config = dict(
    n_head=3,
    n_kv_head=3,
    activation='gelu',
    norm_eps=1e-05,
    init_std_qkv=0.0361,
    init_std_up=0.0361,
    final_lr_fraction=0.0,
    steps=10675,
    dataset='wikipedia_en',
)
MLP neurons of a small language model. Each row is named by its layer, matrix (up: input weights) and neuron, and shows model dimensions 16-143. Each number is 50 + 10 x the weight over its row's rms, rounded and kept within 0 to 99.
After each neuron's rows, "fires in" lists the words (lower case) most often at its 100 highest values on Wikipedia text that the model never trained on. A number after a token or word is its count.

L7.up260:51 46 52 55 56 53 59 63 44 44 51 43 47 53 44 58 46 41 50 39 61 47 52 60 58 47 45 37 48 48 47 52 37 53 41 52 23 36 57 65 46 46 58 41 44 44 58 51 56 53 38 38 52 51 31 64 41 52 50 38 45 58 63 58 31 52 64 37 51 46 58 47 64 41 52 51 26 42 59 32 40 23 45 44 60 44 53 55 29 50 55 77 46 66 55 61 45 42 52 52 50 67 63 39 60 56 72 41 46 46 46 66 40 56 34 38 48 74 40 48 53 55 43 47 68 44 52 47
fires in: "of" 59, "with" 31, "to" 4

L2.up469:46 73 42 66 43 65 39 43 42 54 40 42 42 44 41 49 55 43 50 44 49 56 36 49 52 69 64 71 42 59 62 47 60 53 45 48 19 49 49 48 52 67 61 32 40 61 56 61 43 42 39 48 39 44 43 43 27 65 74 47 42 54 53 52 48 41 63 44 59 39 48 59 49 47 53 41 56 48 62 60 51 64 67 38 45 34 62 37 53 46 58 48 39 52 40 39 39 51 48 53 71 41 60 30 56 53 43 56 44 74 49 35 58 46 50 62 40 49 35 30 69 43 40 44 46 69 56 62
fires in: "that" 44, "who" 32, "whom" 5

L4.up38:47 48 55 46 48 44 30 51 61 64 56 48 48 35 36 56 30 48 46 39 57 61 63 40 44 28 70 59 43 66 57 46 50 33 56 50 43 31 50 59 27 71 63 51 66 66 59 38 41 63 58 54 44 46 58 55 49 56 66 49 67 72 64 53 45 56 40 60 43 60 55 67 55 46 55 45 51 39 49 49 37 41 29 50 67 41 56 46 41 48 50 39 48 49 53 31 52 52 54 48 58 44 52 35 48 34 71 52 39 56 44 52 60 27 38 51 44 67 34 52 64 41 49 55 47 69 65 37
fires in: "the" 34, "of" 23, "during" 17, "that" 6, "about" 6, "to" 4

L5.up321:49 52 36 58 71 51 50 54 71 54 46 54 47 45 42 35 45 64 78 62 63 49 39 40 34 43 41 42 41 52 52 33 50 36 63 64 41 46 55 49 53 50 53 50 56 56 56 57 62 53 61 45 63 38 66 48 34 50 47 44 50 60 38 37 52 44 25 23 59 56 57 44 45 50 55 44 52 47 57 60 41 77 53 53 48 33 35 47 39 46 53 42 53 53 54 34 47 51 60 48 59 38 48 36 70 44 59 69 58 38 76 49 45 64 56 48 66 42 70 49 40 48 61 50 34 60 46 47
fires in: "this" 36, "his" 23, "its" 7, "her" 7, "further" 5

L6.up405:56 51 46 50 66 42 48 43 36 44 32 36 30 59 44 50 46 43 50 48 33 57 42 37 55 36 60 43 38 52 47 46 42 59 63 51 61 41 56 43 50 55 42 38 56 70 51 40 51 47 45 60 53 38 42 49 75 44 57 42 44 51 61 54 47 48 51 55 40 43 45 51 55 54 44 58 57 44 58 47 63 43 50 60 43 54 54 50 34 46 36 43 57 60 41 62 63 51 58 49 67 49 76 58 36 41 62 66 42 72 57 66 36 45 75 65 42 48 74 59 38 59 34 49 64 46 52 52
fires in: "also" 30, "total" 14, "born" 7, "currently" 4

L7.up37:56 53 67 66 56 42 49 53 29 48 51 37 41 51 38 59 49 53 55 62 61 48 51 54 48 36 45 58 51 33 34 47 40 56 50 51 54 46 45 55 53 58 54 47 38 50 50 53 55 50 48 35 47 47 72 34 50 53 60 51 45 51 51 63 45 55 37 39 51 66 63 41 67 30 37 51 66 23 70 61 27 42 51 55 58 37 53 51 32 30 50 37 45 35 48 36 50 46 53 35 63 54 40 40 28 67 58 61 51 51 50 54 65 47 41 43 56 41 35 57 43 49 41 57 43 38 63 43
fires in: "during" 17, "to" 13, "following" 8, "according" 6, "while" 6, "by" 6

L5.up342:61 42 42 63 38 46 40 54 39 49 62 63 60 43 35 53 48 58 47 61 60 73 52 44 44 54 82 51 42 52 42 51 60 60 58 58 50 44 44 54 62 64 46 58 54 44 57 53 27 42 66 49 37 26 51 55 32 51 48 41 47 57 53 48 36 50 53 62 31 39 40 63 53 36 56 59 44 35 46 44 61 30 48 50 59 51 48 47 32 55 50 65 57 49 36 54 49 45 49 56 49 35 67 49 47 47 44 67 52 68 56 67 49 60 35 34 38 51 52 38 62 55 50 41 53 50 44 47
fires in: "who" 59, "which" 14, "to" 14

L4.up512:51 52 42 47 56 50 50 60 51 52 29 48 47 48 57 41 47 41 54 41 48 58 54 61 53 39 48 54 55 54 55 49 34 55 39 52 50 48 46 66 35 34 66 53 39 56 40 55 48 50 41 42 59 65 34 73 41 53 50 50 40 68 34 46 35 56 29 43 40 43 80 60 43 44 54 31 45 49 52 58 61 47 62 69 38 39 44 41 55 58 60 49 56 57 60 55 45 59 42 47 47 54 60 55 54 46 60 58 41 54 67 49 42 63 45 54 69 43 51 18 60 43 64 52 40 48 58 51
fires in: "as" 26, "by" 14, "to" 13, "prime" 4

L2.up565:43 58 57 58 54 48 51 41 42 45 56 59 42 58 46 53 50 52 64 18 57 49 44 47 47 62 46 58 50 57 54 46 59 39 44 41 60 41 43 54 59 50 56 42 66 59 74 59 57 59 43 58 48 46 34 45 49 52 64 59 38 45 51 38 39 23 51 54 53 37 58 68 69 45 52 53 56 68 46 67 49 45 69 32 64 61 58 30 45 45 52 53 48 42 38 49 56 53 46 62 53 42 60 40 49 57 44 51 42 47 50 51 33 38 23 32 51 46 32 61 60 52 63 60 66 52 49 44
fires in: "who" 26, "following" 13, "after" 9, "team" 4, "gourdou" 4

L3.up85:56 35 34 56 47 45 36 40 24 49 44 47 35 61 52 48 48 54 45 57 54 62 53 56 53 47 48 57 66 48 54 58 45 53 29 45 47 59 48 39 40 63 57 63 45 64 47 34 65 56 58 63 59 53 65 35 36 51 44 33 60 49 42 42 46 31 49 39 45 38 61 38 56 55 36 51 62 67 54 46 53 54 67 43 40 46 55 41 59 43 52 55 43 49 43 41 67 42 48 45 51 53 51 49 70 63 63 52 64 52 44 60 54 50 34 50 44 47 56 45 36 57 39 43 49 43 46 58
fires in: "his" 20, "her" 10, "he" 10, "first" 7, "she" 5

L4.up511:49 44 53 64 47 42 52 54 34 52 49 62 61 46 32 40 50 54 58 68 44 34 61 54 71 43 53 44 44 68 53 59 44 46 37 59 47 41 59 55 49 53 53 47 49 63 53 52 45 51 54 44 36 50 48 55 56 51 53 37 42 66 45 49 48 37 48 52 42 42 48 68 45 36 74 62 38 44 63 40 31 24 50 27 37 54 53 58 40 50 50 63 44 47 26 47 30 47 64 56 48 61 49 59 45 46 55 49 43 47 34 54 59 51 44 59 36 56 31 44 59 53 47 61 46 41 46 40
fires in: "by" 25, "for" 22, "on" 20, "to" 10, "at" 7

L2.up28:59 45 53 46 56 52 47 61 32 47 46 46 48 64 49 44 32 61 55 48 43 48 39 41 63 52 37 58 63 39 54 41 34 47 53 52 55 58 46 48 46 42 34 49 47 48 60 53 57 44 47 60 59 58 43 52 40 57 36 51 58 40 65 45 35 59 45 52 42 37 53 50 60 52 59 59 63 47 56 54 63 51 58 46 50 62 36 24 56 59 71 50 46 52 62 68 57 54 43 43 56 50 49 45 46 53 45 56 41 73 77 56 40 40 53 60 65 44 49 65 48 38 43 47 52 51 60 54
fires in: "also" 19, "bakersfield" 10, "design" 8, "historical" 6, "currently" 5, "town" 4

L2.up268:49 53 33 67 52 47 37 49 32 61 54 48 61 42 48 46 47 57 66 54 49 57 50 65 35 63 77 60 42 51 43 47 53 56 73 54 49 47 58 49 61 60 49 60 58 69 33 53 44 57 44 60 55 45 53 55 42 47 48 32 57 54 57 53 42 59 44 54 39 62 47 62 46 41 49 40 44 63 47 37 52 31 49 55 58 41 45 64 37 61 55 43 64 46 49 27 62 59 60 55 69 42 61 51 43 49 51 38 21 72 45 63 43 64 49 62 57 54 52 30 45 38 53 47 66 56 47 50
fires in: "which" 37, "this" 16, "who" 11, "these" 11, "how" 7

L5.up190:48 70 55 80 54 56 51 36 43 63 55 31 42 58 39 48 51 52 60 57 39 50 50 59 50 43 39 44 52 45 32 48 69 54 37 44 25 41 57 36 40 56 42 55 35 40 43 69 46 57 54 45 52 26 34 54 50 56 58 35 48 59 62 58 65 39 54 54 34 32 66 50 50 37 55 49 52 47 58 42 48 42 62 45 35 52 54 51 54 59 52 66 44 41 61 50 29 56 56 54 58 53 37 22 42 58 49 52 41 70 62 53 60 49 33 48 49 58 54 62 62 59 54 62 40 46 49 43
fires in: "and" 88, "the" 5, "who" 4

L4.up616:42 55 47 51 50 44 47 39 34 50 38 50 66 27 45 50 40 43 54 45 33 47 35 52 60 51 31 37 32 48 42 60 56 34 58 50 58 59 58 34 50 51 49 67 49 69 50 41 61 53 38 52 49 53 53 39 59 56 41 35 67 43 33 44 32 48 37 36 50 55 54 60 44 52 49 54 47 59 46 55 46 57 44 40 59 47 55 40 52 32 63 42 40 66 25 37 61 58 41 52 57 63 61 31 41 50 59 59 63 46 50 73 38 56 62 54 36 56 47 58 50 55 56 27 57 56 55 52
fires in: "he" 31, "had" 9, "begins" 7, "beginning" 7, "was" 5, "she" 4

L7.up478:45 51 55 68 56 35 36 50 47 53 50 44 40 63 35 47 46 63 63 54 42 45 49 48 48 30 63 49 51 49 60 48 59 36 51 33 60 43 57 52 55 58 70 50 52 60 57 51 54 49 61 59 52 57 56 44 53 55 62 49 49 61 53 50 40 53 48 52 58 51 47 45 52 68 55 41 80 31 71 28 37 30 38 45 57 50 60 58 45 70 59 50 54 53 43 50 45 32 49 42 45 58 40 51 39 47 45 43 23 39 55 47 57 14 38 57 57 55 45 38 44 52 60 46 50 47 46 59
fires in: "of" 19, "while" 14, "that" 12, "although" 11, "though" 8, "and" 5

L6.up423:26 54 54 72 51 54 48 47 50 44 50 68 61 37 45 36 40 44 41 62 29 46 46 45 44 47 56 41 44 55 61 52 63 56 45 38 41 39 45 42 51 67 71 41 59 61 44 50 44 52 38 46 38 61 49 49 50 62 45 45 59 62 67 39 41 47 42 64 67 48 57 57 44 45 53 51 54 39 67 49 44 54 69 50 68 35 42 37 53 57 69 58 45 50 40 46 56 43 32 57 51 66 58 50 59 47 35 51 47 42 42 66 40 33 57 48 61 62 38 40 52 68 72 53 70 37 57 55
fires in: "while" 21, "after" 11, "although" 11, "to" 8, "their" 8, "theor" 6

L2.up87:66 51 49 60 31 65 38 36 50 50 48 50 51 35 57 49 46 55 49 54 54 58 45 61 63 58 47 29 44 47 37 53 66 50 61 50 44 52 53 45 51 50 51 59 44 54 47 46 44 46 36 46 35 58 46 46 50 41 44 38 37 41 53 38 47 49 52 52 45 38 47 54 79 62 38 68 57 60 63 46 43 61 54 43 53 47 51 55 57 75 57 47 53 52 59 55 54 48 54 45 60 55 38 68 57 67 52 52 56 36 54 46 71 50 57 62 37 44 43 46 45 45 57 39 42 47 44 63
fires in: "angeles" 19, "won" 14, "win" 11, "house" 11, "london" 9

L2.up102:64 71 45 51 64 20 56 43 53 51 43 48 49 52 48 39 53 59 55 46 51 67 43 41 47 35 40 57 47 56 48 43 57 55 57 44 36 32 54 57 46 64 40 49 61 43 57 46 62 51 46 51 38 63 61 32 60 50 35 49 52 69 50 45 43 62 46 28 52 56 39 39 42 53 64 37 44 41 51 41 44 65 57 51 40 43 42 51 40 37 49 67 45 53 48 61 49 58 58 30 47 66 55 41 59 62 42 58 47 50 60 51 34 51 73 51 64 40 40 39 59 48 43 48 53 46 46 46
fires in: "his" 98

L5.up76:35 51 69 54 44 48 49 54 54 55 50 60 62 49 42 33 41 47 44 61 49 46 65 60 60 46 45 39 19 35 58 47 62 42 50 61 41 46 40 46 54 57 47 57 27 61 43 34 51 66 30 52 46 70 50 47 50 46 51 37 42 59 55 54 51 54 63 31 40 64 57 62 55 51 53 45 71 31 47 42 69 40 56 72 47 31 62 34 42 48 55 50 53 44 47 42 44 41 60 56 61 61 42 43 57 47 51 50 33 41 57 39 56 58 35 49 72 50 47 33 51 41 56 51 48 52 51 70
fires in: "however" 16, "after" 15, "while" 9, "in" 9, "when" 7, "on" 6

L6.up163:41 45 65 59 66 46 37 44 58 49 53 63 49 36 36 48 33 36 42 71 21 64 34 37 31 33 52 49 32 44 64 45 42 59 45 67 40 40 42 62 55 59 47 46 58 50 67 35 60 50 54 50 34 73 41 36 44 69 58 52 45 55 55 52 42 48 55 54 53 54 58 66 52 51 48 50 42 29 54 37 58 51 42 37 62 50 63 53 41 43 59 60 42 51 64 60 43 40 59 60 60 62 51 52 57 62 53 45 42 38 48 59 56 38 50 51 55 46 24 47 54 53 53 51 49 48 42 40
fires in: "at" 26, "as" 13, "to" 12, "in" 10, "with" 8, "after" 6

L5.up561:33 38 77 78 49 42 57 44 38 76 53 62 45 49 43 56 38 55 45 61 55 79 43 35 54 38 52 55 37 31 47 59 40 55 50 47 51 35 55 46 50 57 53 36 60 60 60 43 66 63 36 45 42 70 66 55 27 42 43 33 54 49 49 47 43 68 59 41 52 54 36 66 54 58 51 48 69 45 39 33 38 50 34 52 64 51 73 52 48 51 62 55 43 52 61 41 49 45 50 32 55 40 54 60 45 48 59 59 48 43 65 48 55 56 41 46 71 49 47 39 40 46 38 50 49 47 46 44
fires in: "two" 26, "three" 10, "during" 9, "following" 4, "since" 4, "while" 4